config.toml
num_hidden_layers = 12
hidden_size = 256
num_attention_heads = 4
num_key_value_heads = 1
head_dim = 64
intermediate_size = 1024
vocab_size = 1087
hidden_act = "gelu"
norm = "layernorm"
norm_place = "pre"
norm_eps = 1e-05
positions = "rope"
rope_theta = 10000.0
rope_fraction = 1.0
qk_norm = false
attn_scale = 0.125
bias = "all"
tie_word_embeddings = true
parallel_block = true
init = "normal"
init_std_qkv = 0.0407
init_std_o = 0.00832
init_std_up = 0.0407
init_std_down = 0.00416
optimizer = "adamw"
learning_rate = 0.00147
lr_mult_up = 0.689
beta1 = 0.9
beta2 = 0.99
lr_head = 0.00479
max_grad_norm = 1.0
warmup_steps = 444
schedule = "wsd"
decay_fraction = 0.92
decay_shape = "linear"
final_lr_fraction = 0.0
batch_tokens = 16384
max_seq_len = 256
doc_mask = true
z_loss = 1e-05
train_tokens = 146200000
max_steps = 8924
dataset = "wikipedia_en"
MLP neurons of a small language model. Each row is named by its layer, matrix (up: input weights; down: output weights) and neuron, and shows model dimensions 0-255. Each number is 500 + 50 x the weight over its row's rms, rounded and kept within 0 to 999. Numbers have three digits each.
Before each neuron's rows, "fires before" lists the tokens most often just after its 100 highest values on Wikipedia text that the model never trained on; "fires on" lists the tokens most often at its 100 highest values on Wikipedia text that the model never trained on.

fires before: ", ", ". ", "\n", ".", "\n\n"
fires on: "\"", ".", "==", "a "
L5.up174:566421517515530491613600431449446512507476461426511433610482473408450517550499549407542451488492505418526500515467557444513434380547520482517543536539463543463459480404543540519514574523597470553528459490463449437588501512544457525391565587418464548446588507543495622545471433495511541546552488635436548545496477443538508527470442570519458550442421566490492512452538523543476408512512416521477504512524578496503486489499471466487463460463448543529506506554486437515527552437564440479547467552584509441427590472498472464520530502515545516441507538449625411454498480501432546490553524455445481540442467500512491442515438498552452503501582445508434553586500445537433443542491606493501537558541515544558554526441558550610483551440474475531548477534489376515556570455553468
L5.down174:384515576549479485466531521528534492465502450525501503476491486475484542530468514601507525493498473573450473424587505566505485524518555627502360436425448451508433551508489521428487450511526478479529549520589575500494510541460492486604459403521551513460416518493476502537502542454411538564389510375442424587571518645507488537507541502480465441511526580474484579560481416467579421456484543430538544397537473538486480509624429487463491446570457432538500488477499496491465485501533536494435433487449467579530493422565485524482473410425479545479508460547444485511515500533584518409437466472531579531566556545508501632535486507581557482506491497459471476454512506507534475469507550517591504566563432394422460566576468471451611492426512530507500482606488481549444482513480539

fires before: "5", "3", "6", "4", "2"
fires on: "201", "202", "195", "194", "196", "200"
L8.up58:486454522449590484496534578496459400503470545479485519536514522463491495496511503401436449548471529376441459435499469492535559425519579536502443482544505477443527551492470593498454455497468534426554467534577527452500523502501469484576485489522451546435471437401398578589506482510525578500468544560510511511438515452444429387499537510463544542414455483474461576508500433565484555448501540586448469493484442486439433476523476629540560344519456492559440428472553595499465486520487493510487505431554544508460480448504585591522542519568602530496521487513503517509473528599555521510539528612481522553433503488513566483545587467423392427480477586507498490430528505461492501605535512488523515467428516499456526520439413514601482511437437410491496549547382553437576432421515443
L8.down58:462486504466441496536453555497487522489478500493441546496472439517487494437497537594620492497451547503484489576676496624480482514538550479462543496495534494457403543468396604507500502530465508489471538489456443504485537449495491562510515498603515497498464544577396493524500538496539477457295521483462460580503533425501546470447468519473490505475459488472519517518506581505516556482508578354485529484500453447507450500455406526473497568507502386463479498464523499533507523562500436484491530522469490403481501481574516454460532523492483518506524488543488492539497453464578452489563490455502560522632503530530472444474623491438478541448460418492643502540511519486465547487516509494461506551491496481466474498506495380474461387579530521548495524757483589550532503463584503

fires before: "h ", "si", "st", "ell ", "res"
fires on: "po", "tis", "struc", "n", "e", "g"
L2.up548:444576511560505563519510494449520619465519432474526563546508484541447461414541474559404484553423537537468469489445450537521474431548530504504575580567478492514476412488483554511545535517517491566483527464452471474454447435472460570406459586480502529483516476458468458541528473500425522463609459474521487527510449431443447442426495601513449464461436560480512584498382474477552553479425503560420473550498519509477636506448518519478451444528422531490445503578487530546493477563537581483429486473496492406533560430466521477383566451567458467439607564487500527464514374471531467475385619562462472579499550507481553509536489459526510508515436429583539484555538577481446470447582493519451533505561557570457492526410534433544540598497549505534530410518483420588475531435506537
L2.down548:509555460522637491555459558451521503572472497575499646546400504457556506490614476526397562515431497504514600558490397433508423433584505455468445430582471483574578491575453458432515504510521490385526557491458528473537513464483445442431552447477524488438513486494507430601469538532539460453526573505405421465530523500498551430472530476477464544490511522469469491467561585476570591512484481504512421535463544539481574506438465502477435446572500503459466486584463488389498490520467491438413517558568470469525521542619475592591552404539536493449504510427510538568556469522577453500547454504471504491507512525486531530533440466487552480482540416466428592496545504533465413492518443498510592431487548520553550403514586515465488454424522475481435560430475437510472557433528507

fires before: "a ", "a", "y", "am", "an ", "ian "
fires on: "ad", "an", "man", "the", "l", "ak"
L8.up518:416455576614517581458532430421521536461457472587542474525492490520407477529475515510566391432499411578471548445474542467600518461549503484495438478512493502480540543510475472492520491508362505471494426513558579571421445494483445523454422407520519456473360468403492438584517457478425561533508523555569512569467461433542448514542485522556533523562521451450390504453526520517524445544514537580477481515502517514512464524583516517439546433494458506531488503473472555421521506533485551550438470411480487489485462466575491458495361496501354608455473528546413506482490545501500486500482515489504500464504442489445531513462492558609528559437418561420477570572530549544449525490553521507520534578544550498465411429458452561551531502439600575380549464517528576489537494476549526
L8.down518:511500470446536541509574502522520448547520511513519455460553488581510432477479539494502645585427576483450402528428485446468545576418517608501594522562547444535561454435533533488412569480519500436432504575498530513542496554467627496456496559491453463533519542503558466404566504515537401485519455452499421444531508458452488474537513479509475433552539527533553550527574431459555471476443501599481467518498489499587526487440563537487432477465467548444435399497433630459384546391497447491557485434558558557449574465477565522592490509491472479409526503389476557463471473531524449487524547585539534474463554431450546406494508501463511460485559475571501477471571470506629524500477442466558552468456493526497564524475507587535431501507467466514480483407494423514569491562481398

fires before: ", ", ". ", "\n", "is", "inc", ") "
fires on: "7", "8", "pr", "7 "
L7.up341:430455547542481505409471448546513537514451488456548351572524531548459525582528524527483501513483489495507562616539538451426491478520526497618445609486454511507458453564459503542449503449612503457542523493445550430481588449477428474570432466496520585489451500483470595508469447530475492566458535510447412525460489566484545454378479582566496557487466558528451570477572596473543521509465503487469540460422530539486468497486539398522471517541479506471537447452462527553463549462459452468452415378482482466471478434573567515442614563476529559455423412541479535443524543505392462484477509585532548499534422497434507553553531461478611563519499494491476550509508481548498581503508554513484475507445497453491420585496523572573547468564515501503604424391525382528474514469490590
L7.down341:573486491455523513513525548489490524459518530511477569416482449471442448497530499451578508405537495510553432503434513511552515397525461434405487432512503561547480496528495443454570533550385530488555522670411481550517463534491562531517549511499489507505534488523611456556500611430525570446376454520484541436547494518458491528633637466459521455522500450547485487533515511451455449558543466572528434448481460449512580541488459503608521458404529549526413581543499432448527466491558552525475493545509415533512576513504571499566441500507554391421506524444474589536443546463538477523454519437480445444416489535489526473468487479507493483434542492487538386568524477479563525482463358489512572576586529507544449548499454438401456438489512499480483481471481613542506545567504523

fires before: "2", "7", "1", "in", "9", "8"
fires on: "200", "195", "ig", "17", "194", "190"
L8.up577:510408516532493500476534533501471480542460555463540444482559459550466449521466436588505527532390494416496542511485452521525478426474551462522476592481511533461553519500421513515496554445547469428440474445513575538529397543464448559598463444503555488435494482468490468575472506508525578517556498584494545541448496404511462478565545488455487473463498474464431601554572451461553477518446606574421529473573423494515534505599501435479529457486532555512411471618482545411420406502447463582450536514547444575497573487467471433543504432557478533420485497595568433528519545465573502450573422498483545523454506548469417529580550484446488500478449570544517481536553411516465521653494438466518558451532545517532523488507374456564464512463453500461437471476496462500604502390595443
L8.down577:518500510550535411531482554521628474517516411453483528460467491568401531472502501501566601501506442469465509478577489584430490588466567526516457525502499538548445423509532554448484433505467555445486543528497459577453529483491523384469520566502534509540487450582488579507459548514492434592364495435506535465489489508544546393586480493539498467512488587481512450485404463471455477472485463346595507552498541458519480479396476493549560396536534428524451483485541496529580616527513533539604582554475559506432448561521477544500507448429480469493510420485462500464443416555544525471577475489494531584536489409489632518445461529479565487454501453571620427509502527504445490426434464511599476468484553462512469433480584557388454471539463517507568527481520471528546536455496520

fires before: "oot", "op", "e ", "b", "a", "o"
fires on: "f", "ur", "ol", "i"
L8.up766:460430559544596521519521547405511560544442518462427478557540475525548438501517387514389466535455462528477428538440476554512567509539587505448418568611424482579486496555522561513491434484510542504477506512553503384546492480494513501568463500323460495511525502478589468480512487485460497540583542551382514503484554467532437482517517474515499546464511493560522394566504456500540488477536438481448504454490510522485507557456517600451490448555439374508365529516512518527462483515443547528407480402567453493511458477427571546524451492629535597599528441442464521533512507494541550536534526503462482471515529465463482529439457556455504495458471609431469415457483599512484544517485523534601515453552482464500539474492445503536463567506601560465467476472535519435421489492420631
L8.down766:588523450463433430408544428593478448559503395519488579536550525537532500534513509501563526508532502441535453469357503488545470494471431451586489413549587515480457486538517451545487412578544519434511601488470517519445465444544452469436486493513481459487507447540572530519429605534559438543594455545441527585528476518385558508519519451507517452619543490488514491533625508516383561506490489630424462496537487549456464474536532513562452418526405472434538480538469492453497485530506479498489534450523604493566515363587487494565537560484508507393431451544493496466485491564519518478473509482554615589468395572514504410553528495441555568590485441557496475499540520455469452437525496535459447518430444474518547473484474526515463472498472549535427468519500571439465501508535449

fires before: "s ", "\n", "\n\n"
fires on: "==", "'", "."
L6.up46:520508519494502458557574506408592535530507495548466486538512511567451527502503493438536497430519443375479543475459540547521558480510525490574401508512485482475411446554547605457528512566584414549464417513502538491551484573535561501483412513499519508396402506544477529614439491510438496417491537461555561465429450501490547537458530526569401562486455476458420556449568475487508491516455507543499564475546615533331391501404545518505493476589510525469484432458498494447545494489569489608510354501522584518501504506460452532405542465560480485524506491470479458439476502542445478575528541504498488522509509617499499487588475506551442475597453509540384517448517534562407475517540613520568515575508535517481520488409513570556544523472519549578452455511540405468469523527522498
L6.down46:493550431604515539505580505417457494522509535457507548514491528566462554463465500481553504542470437564487483480407582551552408496485530474478478481506489504431459541395434490547480468595430345447508520565474480511483485493566455442556488466485460488480388548467433459556523417539410543531488479591543484496503469509534456476512586512523541531548498521577591427553556409514499447497458359475454395505514411504512479519582480496534456540406469485614488545478478503478492486465451523512480513587490473434441505474515448498616474490525467604492530555475516537575498584562545530567504587461537544499571499547429401537525493490490532397485515385458496460546466481518566581502481480495455560501571420395498517566532575490477466444408475461448599542561523461566522573529517571

fires before: "- ", " "
fires on: "\n", "\n  ", "r", "K", ": "
L6.up101:433386462511580518588572543488492495506497465503559491580529616514473460543491570534472527538413415560480532533504603470619446337574584492468538472546475529549472400365562427501421610487565517504507450556601517566490540458507447572514459543513516460427478521493486561565527519460399562514485486503515542465553458578448508477481486522515573474517456474437559513436526361543488461526535550514464446512526485481450483457492558464449447467495509545503482548518535467534509563585475497499470492489615540554446566530403414498554415470392549561480502457507522443489495452510430492488498562433486535574469525484521524500424446448547497425515550478500491485535502444522551527448460511526561455448559421564509572543484559490470456477546465402576541472480477403473506582434548489
L6.down101:477487441542448475541509470475495527562526490388477440442383444517581495531545465475505459499413547482492561457625486449539550582442518504499434473451433454461430462493466520586530483531391521476528503440552512466510525518544406483518516488528506490504536474413357453527472584527483435459490480585558500470439510542587464551436492534453454513463493538458560561482493477574507472437508452334438498427444526490530421583458461494486422560479537544512540553502537508545403539491467555428585539519481449466480505543503552499484578543413599478506451523555561506582545582378475507450516525528559435457520493508604503468606481523511493540494483526448494531553529531447502502485500525406506515548509474507608435418440533491571528547454560588571512468547495628483466558471554605

fires before: "ed ", "ing ", "s ", "ent ", "ed", "ent"
fires on: "iv", "end", "as", "ail", "us", "v"
L5.up631:465534526459477569514403595458574446532461518520455416348495597509405495522520453469499556581508424536423502443442505497575484374565536544515530545424481511476492421517504542474388523494546550560522554527478544568498461473503546418478513539548606500551445461557489501592438535553580576500585522386458470566533485474451501554475491537496458507540455468466490549522461506539436448502477580540423555577506544542481474519544469530356405452538486442438536528510465487566550475544559528500475461461536547495444432373497449556580497490494548480553451486568470531549484510518538459499453497453482483620374497431559565453487515501476475493512482557607513457522495483463477395463406468552533533549507432506493572554548524452531479454473415550454488453425550476498412524507485497
L5.down631:447550539480444461433452510436530613481504456451494439480511476486487518565569511498457483487472555502485500474481482476516507516495389484417508520540481537514492467494592411450509372508585576499477454551555453495473528450427554484495490536583466530424503547617496496427551490555486486437409536481461467377507515556493459406495489527487598439532515543528529591527401500391477472575482522499553407422434442451500573470454540417551531521595607476477512506550435446481516638522496615521607469556476548499542485558514509349453525432476536482513511426550563505546471480517485515540583412644475506483585493516468543486495494521445531464529463432496503473496487595556533500567512532497486494420407527510533490491568548553456495490476528478549555526481467539572468483523367508

fires before: "0 ", ", ", ". ", "0", "8", "ild"
fires on: "00", "ce", "es", "bu", "as "
L2.up819:466546479402527551485451492482491499443550510542537426488528469540516401529438473573535442552449563461493451540509458527528550439538440474577475494498498494465453471553512484393501485506464501504532464442454544398456522533481460355496505515484573532484504531462511468464462518422477525509473462572503467530535534517467495480517473577522439516499491561511519498507567581434511470532512494600472451477519447480547531477508432402556462500496576513493510492516474571493438573616521530467545511442527612474501551494514452506528561522503493439508382442570529378558480443549472534497433549560590599508620497579487505464543490545580457662536603488610425463445491612523421512475513493452422526443455476436503619555481407510384499482412392420534472566492513534541548486499477567
L2.down819:447460489390466527483527406547476505469515456555489413461442600457545485485529423446526453470433554467407480459494373553567549612549474547495427473454526442517477502465496612514467517479549502491473559614592477519624487489601574513543482414570550435495537515462514593524503507587503392515422467492528510593506460437522560498611491492452498447546485530519478640553409494481450484486550531553520597539485533505554513485470480560461425580406483476475569464465513480498580506443486487525496460541570446532483479552523567432494525507447471530547495504427500556410448592515503477468465490496425470417442484483434412567566517467491479514435517553497505504472481468485543452558422549471492544529499549474506421501484524495559399577551541604498553498463428560539493440540452431

fires before: "ing ", "ed ", "ent ", "s ", "ment "
fires on: "sid", "play", "ain", "ess", "end", "n"
L8.up540:486447479533496516470467524365491486507496517503495463473501544513452458485559527491499486602598559552551446467382550517592461484630466537616501508480547540551522493553519483540533589578477593485476565563494512518441556501494453427478493511450491537483548475427433399494535536558509557479568475436417534455520507489402452464519476533492487597529503449456465456486417437476429491440476518523531472469566473557431496588435503457480581512535468515560575481478482575599548402506449567466513555459474573564542545489506466581494465515513496425595494413580582558564454524540580500435444448549447625578462506407482520449481487486526490470584521572580449515438591484466451419493455519494574443485474485488398481505483539479480557498463511575469467439466499458562463427554407442
L8.down540:530447458539507505405490519549403501507515562467517463454423422474524508430460509507579526501538599465459514548492574568538555517557570448395515480514495481518466513497445576491542463549557446506608455502506503547459475455442478576467553543513432586547453620564481389467498573519545534575430496406519494558583521560519480535504549484456584495540540421532556522440431475486496559529513476426471517466499474477613445520486503515513484496422413593481491562591554435494502574500445478469531500582482634503514397446435529395495418524492456484502393536455462439511493408504433515492549504598552512448424462437485503539497611545433590396493510426575553451531444484487510542495507515549408464460504555465495444437525480489534471499454469494572532572529446557577473521459459471

fires before: "ian ", "a ", "a", "our ", "th ", "y "
fires on: "ad", "and", "k", "ab", "eng"
L2.up436:489474430505462490522579476434522559471532506569567508489572516540492498441544412456494429536455480588559548555447536407610536528518534513595541496537447628430505463502465508403440640543452592514441504502560519511450489516495462480483464477473559613398464461527401458430511497457415539429472539505471499456487378585452529512574456533508546484524492566490546477540481462558463464555545544445422512568508519513405555426363597479530521503501545529489531504412577580556503562550498443529490555525506492456525562509524479445473521532548562469463544496535418468458500651552475449468442470526507500555480502452507560489504519543496490497587485546460491582482407482503399535490546538467497579420537623450473542456505586485537519534547521510476540477534472556490490463450612512
L2.down436:535433514503445442512506405468520497464503471503482590559466423515512441524589598581531572474530487581486490475404507473466487506548550530482496519519553591569536511551509425542464395480509476451478500529545524475552509459447615520501466543432454551426523476576546513579502489514492542516455477519496463499579592484524426507574510466483503536518505502503468496506515423420539526479440423492492494436404363396453487490577510517489486412406494571536460506541468525497421491420567479434481463554526524617490456598563575381549539492563451488399467527442508577521436429478528501413607453580619578409417554510430488523574514462524502466479534562465529462511521492521510515527490496501522425436467477564500405529519545581489534390497503542499428536452535621518500477480517447

fires before: "\n", "\n\n"
fires on: "|", "=="
L2.up684:485447549492592491510520487543441508538546514465485475479529505405470511476541527476497577481468454493467460545480473504504559458483530462456562485501504375453439466507560606443557564554504523533444565412492569576461434457462507483548453493445570553453466531448524370513514417480522451495529422500392508587459552437458449457476497453477407440446459492397507548412474496546509486428398498467491453449545602527501539460450453462528479488538490485434616491429469602540506471504540492574537380514526506519448527467511564567522475441551448512568460487545544451447445533604493474502494584494532541629526513471453440516421525511528553530415555467555487558490491467599465649468463636461466509473535485468432478471524452535538658540557461561590490525532465466498502491513484487
L2.down684:473504503493393445477544475461544551568446447448462596541484480502542510547537461584603454429467495572519493513588544524494437482450535450519447559465518549497555477479411466529429477434579486547568500536396495481574488571504460534434482453517430533564449509554450615496424542503540381370569537515468537525534464393512558525449448496496516483593431479530604420537537465501568531501536557441480509500517431475602528503513533529554490519438501456512496565551540484524484462415491537474407562487513440416527610420512501428546411433520416374443491497468530583580475503507489523474468539559557525516586472555563486502453453500459520570497502540437426489421501499519509543550458443497593459568473452413488577446507484401490497449510482566537479485464555547532512606529504540

fires before: "e ", "ed ", "ing ", "ed"
fires on: "mov", "f", "ut", "k", "ous"
L8.up740:575487440522512425458516508546539477462489527521489637517515458441476554484487504567521500544498460459516485482478623490547471433538474563579410549549515552424467515559470475537433478456459470568557497475442549495465486481522506580536403531471528515507465477581496511479516537474449540518532556480396486538403496482418431431465452506529426482495431546483476508606445461470438485600456549572469485522563482574498522439486526510530518514595542534495489461442443474496450478585383477509455518468481547541577525462545521532558511474444458515455488400543576549450527493519522563494474472538497518496475391524539434533474456586509447573542404507573517448503443492458531514564434612602550500509410457514487537426584511486482376572504485486454474435570499373399627622541416480
L8.down740:487443512582540512453460384507464554495598481516482474523449553400542466452476539402425543511511477592446506526478431526535548479568479475497530415466490468442578506502626395597498491583602444466500538568585505476490417501544495529474487439503548497485574535553490501480408486533589480471467500513402517538473418585548495452558525558499511519556480413401480514468521533503588514448466447530548458510485561556486525575560449501494433543493550435448483522443514557477607498549508531487444567543457304512441538531521489433489487551380584456515488582451544515451454480549504468531501448449521492413484445499557495524513454451504425524494533492502444554567449473577528529475554500405558484513594539486480421454431476569423517508498496544521535626498475511449476495534443568

fires before: ", ", ". ", ".", "ing ", "\n"
fires on: "y"
L6.up312:460427430536560513495510520509497508627485536495450485556470583528526427470517655477476579555440443528510456419489518466536438445513527498518490510588490449570436520497535422528466546464477617482459396490374481468487529528507507428525469517475495533458533461478513518455505369466483535465533580585473587510515575461543513471485498491587454446434477457477486516463566493457365470458524512556517359506502534507434501517561501518491415523462531558512544551488358461522486611497511423487471438445545559593515501521518556478542537489537498511519553550534578518365557417549519463491425540537517473533366548507473548464532445603557327561571495550469508491483440491545487549468501470551509539474520537506487526553497453495536566497453529476513436508504497475467554498463553397
L6.down312:459423480399478588470456520534420522456428501492436561520486463439526532455420475589468510505543546494562497544388531532429579502592461482443414550476397523525493438499452459496541490606493489473475393526490471609572516410519526544486566558542459520425433539534509500506601476538463491519561577522568584461510560454523491595410445447487456548525526515422418525564520551581476536533415546582520535527460477535433578469486583451407516441532609521592443444484564465503474490515546433494511509524526433433490474460532469521494565497474556538534558482506391458547517550494497476578561464521460433562569485579505471514527458470524548397483442506526458485539514579467495501515528477471466520524525451504526462488511517545410409429389533570420454461542540497459520425601486566

fires before: "e ", "or", "tion", "ing ", "em", "ed "
fires on: "vid", "di", "pl", "th", "bl", "ri"
L8.up579:504508485481506483406520543486555534510470477534502478493506425481535540451575520466465523521573499425537501583412504565549436438622461559584560492469464557575456569509528485530491395495411566519557493572615442516430555521483594464461389532497496485474446403412503485560523487573462527455625463493433517475446435458509390409514460555433511430466469468506470500473588454498540473506525551642465433515537492570504543484475504480503496463438515524468554610556534461492474612516499634459494483396541518480502474501611493578494551459496558524417513401466550520500441477467551437461526450561457473568507395535512498518494451577473511571496427566507442507576543488495428369481527459472513454498452468556439440515520438500469527470469535505415548458510490515482453504508437512
L8.down579:575523552477572481575491500509491474499581549473550481524526486442518477488434427455603421661503596582506484540474452509495561522542498471435577529520525428441588561493503546489516535572493391523390455461498574428503500475486566547474512516521492523508440578473528435479460474473522495615430503457496527564454530476553548482469497524499465488505559499497600472546608544507545504385526370542629498484436537503539420505488484484535432554500546480501482514467460482436510508510408547504535503447495483538463462515525488510580489494385497490547504483472515510494632369406468509472552486567547596512515507507437483451483645484516497485441563430518447536468465331514550462482445555589426476449506485496541461364514489507526531457460515464541478525514514456587509497462485456

fires before: "\n", "\n\n", ", ", ".", "'", "=="
fires on: "es", "===", "|", "en", "s"
L8.up843:513473550495491484510512506393558500501406447498518504479473527488473425502485499491494544443496409474421488532515590521463496561411567567453478493468407521443506512515504533504526549478490418480542515548364447477475462492473459474400417492315480470495497443494584508408452484368526471430592529513408430538573543422503510515471498513625559519458477521479452545540588489516506476515518550502500508436455554498571639537510588445488477479411434501468478505512564510487467478510579474540524512470475515443486511584497522501519534541507516556554489529560572520459518466522550511515558543532503488556487513452472510416540461558471553614461467583501444526480453462555544469500486542508509484650595574542364506513492397466497624566510519572568543628462464468488432537493514489
L8.down843:416520531452481421399482506440525438505560462546503580538464438427545450509463460570511533553470520455448445540514540545497406525544474544515442476588434481445522434536578450452566466437456539454442420541520585575461596497502402496533465543551519462566499583453499518573516511458557546493510564507557539413486450520500522512549460475588476457595464522520444418452525470527517525465406485478455543586497563514510459557495513485489493525451482468492498463437421530467565566507512476410417514546555464473456530525499564359483546457368473501521502452500514498530489507582553564385512525487440487444652558617554545485553465415530503505573514416477466498533494565463416482462660501572533556522470489427549443532514501537519486439482533551536536480550403497549483497553473552

fires before: ", ", ". ", "ion ", ".", "un"
fires on: "as", "ts", "s", "ates", "comm", "res"
L8.up700:530528467468522473539498511467562543435518562443469395589495466462397423542543495499526548479538475568425487465503393591591468467498526510511551511469500514511354472503491588602419462472500573444536501526417496460536450490517492452588527539404496571463507506496456538363421533488482516531513488494430507495508450474571639478407442462582456474519453515559475633512480473447462473509457500534495584523523619527380472484488511545423439508520532451484559401444439515482521531482544526466516521543652515493483468437457507549446526494537503492528445552443472555508461528497482494440515550542404499563449483606495474548541475499493575531553457498542465534490510522475498549499465553534564560600482585543540548455573519433529473438434505476531592475506587483363506506474478565
L8.down700:589469470550462605555477447510516502550533450511450460434350544490469456496529474433523589486447535465445554482598522462573508574480572497381487507491396515560489464391490523457588451477524519494528473583442501478482535572482497597464523514551446463531556526508618534566439555488563608479391405452434521530567499564500489562514568479467480608483508529480480448446487627534524486528504553470500513455444520444547580537527522411561478518417528489449561458474479384592422556525603474514450502460615523512454498572446518521487448562483473479535433541569505419462537497458428463526517585493529417502437543440499481436572470509448507511477533480495521517501515491516532480494447453495496489509518551491490423549527369470476561450445439558524572554450423490479510499556474448

fires before: "si", "in", "st", "int", "e "
fires on: "po", "o", "pos"
L8.up762:485460455507535517548536432397557623407553450479557500512566548517473511519591421502573519525458504479523524405487513430455476461543466487537452587554566550470414558488566555506450471491464498564537471469465448470472609484442490405465519576473413593544579485513463448526469517362580551483528511484550473478426398431425428518449529502441599492477517600429571502459487445462540486491368455479469490478499503489472532578425538497590518468530479553511515541547483450508545416528459514495509594517454447491483492509515513580491546471543600574483496493480549522478540579516522439493424472432495540481503498601455472470546504559408576506553408485516524574571539579552468466401515500549499480462517577483461401488561500461477505520529558478473586458464481545422592510447586551
L8.down762:509609492455515447504481466443464469490464543516571504557444451561471491485512461465426647514454523532438524504508584458588553544576464463502461513497454506562563540526498566536574512556485527464471543525503410567411513527466476514527418442534517529552527456454587465432506548566493440444466448571456506502535525596575485532485590435436472468536554493525515518508475409507547463448461523568525507422506524506641480407582528474396480424481561495523537523417473411444463485602468433529522502520497581533448448408435521459526464473450510443509458512463460437511578426497609471476562501518587454540433448520535506487487448452475520483469433409611475488496474521507633491677548464419597480428559509526475539539463465523485546544499416532522525549439500546499443507482514494

fires before: ", ", ". ", ".", "\n", "a"
fires on: "es", "ad"
L2.up625:482388466509483479495519512403484538499566490477521396529462528524554458550464431422554488461439460489529423551538463528482529520507536543602525523434433618493518505444487426495447520518525526596450527520512458551520454565501423451444507507456563457464475445521462557480459522455447486487526394485453436533521560548424469543520450490450521392557481667552506466538515552477472537551582452503420525484490543535423452417500461525537528520545511522383494473491474501589530514538485507449564486419500596510493543557574591560421552488419519455470374504510479431502487521539535518553469504581589502508501525531462552550454531547604484645571478497527515471497490452576439523563502409527446484453462619447508474569488474388415544525494424495624472534533474543527535484477507563
L2.down625:465578482502493527465531589601490410431413504543486484393551508444560466437469400462448552483566515498450489516508477566471532470456468529538531487495432395529474453499510541457530543489525520518596503451481525477512506525570522563602507451536504458452528500377548427487504551474458550466471570454507472526454481516484561578531491536576495475533421502503523488495486586494546598451462517594487505574510474495493541561452564464545467499496562536502492481463490505455532500349606461494419452565540513618446514420492448486582458518427438479501444522524492517481488487612514555591422428383500471422512472584424504517528471482453392522450475480484520527581459556441568509498562595512385607574448636520507471461541503535561538495534588559523426508515495475523419475449505492

fires before: ", ", ". ", ".", "\n"
fires on: "s", ")", "5", "ts", "ce", "4"
L7.up481:449513435520506538512453478548545415510459493465530426536487526517479442432450521471502575477527502534576581485487572519477428450553568511490531561605480527520429428396538534455540555542534465547447500511415492512459614496385466520521448497440490557609540521612466442431421433533454470494468453512456516460489506441548520519481350579367463590526486547513548533555487506460514476381448491483492432471473645490471563437505518422503506518496477501463537472507484461506511460544474440513516488524602508541529567517552477456456516464557529524540603428504486451470517469577547463412516555530488460506475515480471494526434444477480445541538554534528524619517500502539522527616522456547519588389528526478442398531548475495564498530539565473464519587441469384513470596457408434
L7.down481:503603569475416554491543491504496510451637455576416519508527512464454469518500551512577483546594533515420506474637498457476531453407463568399507544515441360472544419528470499577458495486545462520517496499494545545505456474595484501452544527484540478518517462475556518432545553494420503517288551458551500496549575479505540520522504436542415428476513552510386510507568530430414528499549470351518521534400403539510516504538567450476518587449541446509486490509441486431486466426587536528448459431550486474523481514435555455469414512530501428495424575460486501553515465483550497493493437560515496524507549486473516469529481509490534425482511482512540524437529521506491510407451518451463557555460512574458568521601510595488611510461473537505514514495479464539480534597456593

fires before: ", ", ". ", "\n", "\n\n", "y", "."
fires on: "er", "ers", "le"
L6.up643:474423516480441542508476458481482414569505483461497411598558497473518475489465550524579403479495463538475561642475483534548409498514485464518533561451551558418412491458542514529455652504551492556478482483498520521554509433431522544522410413476518637415397424437491446516467445426534529547490448603526533557454571513470531421506535503493509518420529512400495490566474547482580426577432426515485392471487537523514576550568412602541425458584483598509460469461435553518510496515505463522505449510509574542477475426521566484469545469459441533397492474492474412484507530542482486511512506515463485474540535443367567548508479469519507547379472471503531479450536476570518480511504542568531533430537521514450538560536543483555481503508505424517476523471511368455502558505405502
L6.down643:598592527564457475525643524504435608442517453514416501513445434578474618502472507512556528450600540442531504464500537525452553440542526473461472554478434543600554512539483382523544502528503488463478523477474497510451511520502530544474485573487499481559535580569499539495479396655554496474446490505472490425473444455517533503560509468464480501601528508456480505488502452491437567401515501538526554551453494427461418583443494452461516615400518432499482551572580425547558452428563507458400543453440474500449547605495517525477543502552526483600525499544484506484485459496516505481472497552524446573518479527523555450479406496534496456541515506574512546552493620390477534374477386531471515539462454431427554464475415428544498504464502532466453508514465536389473486498476495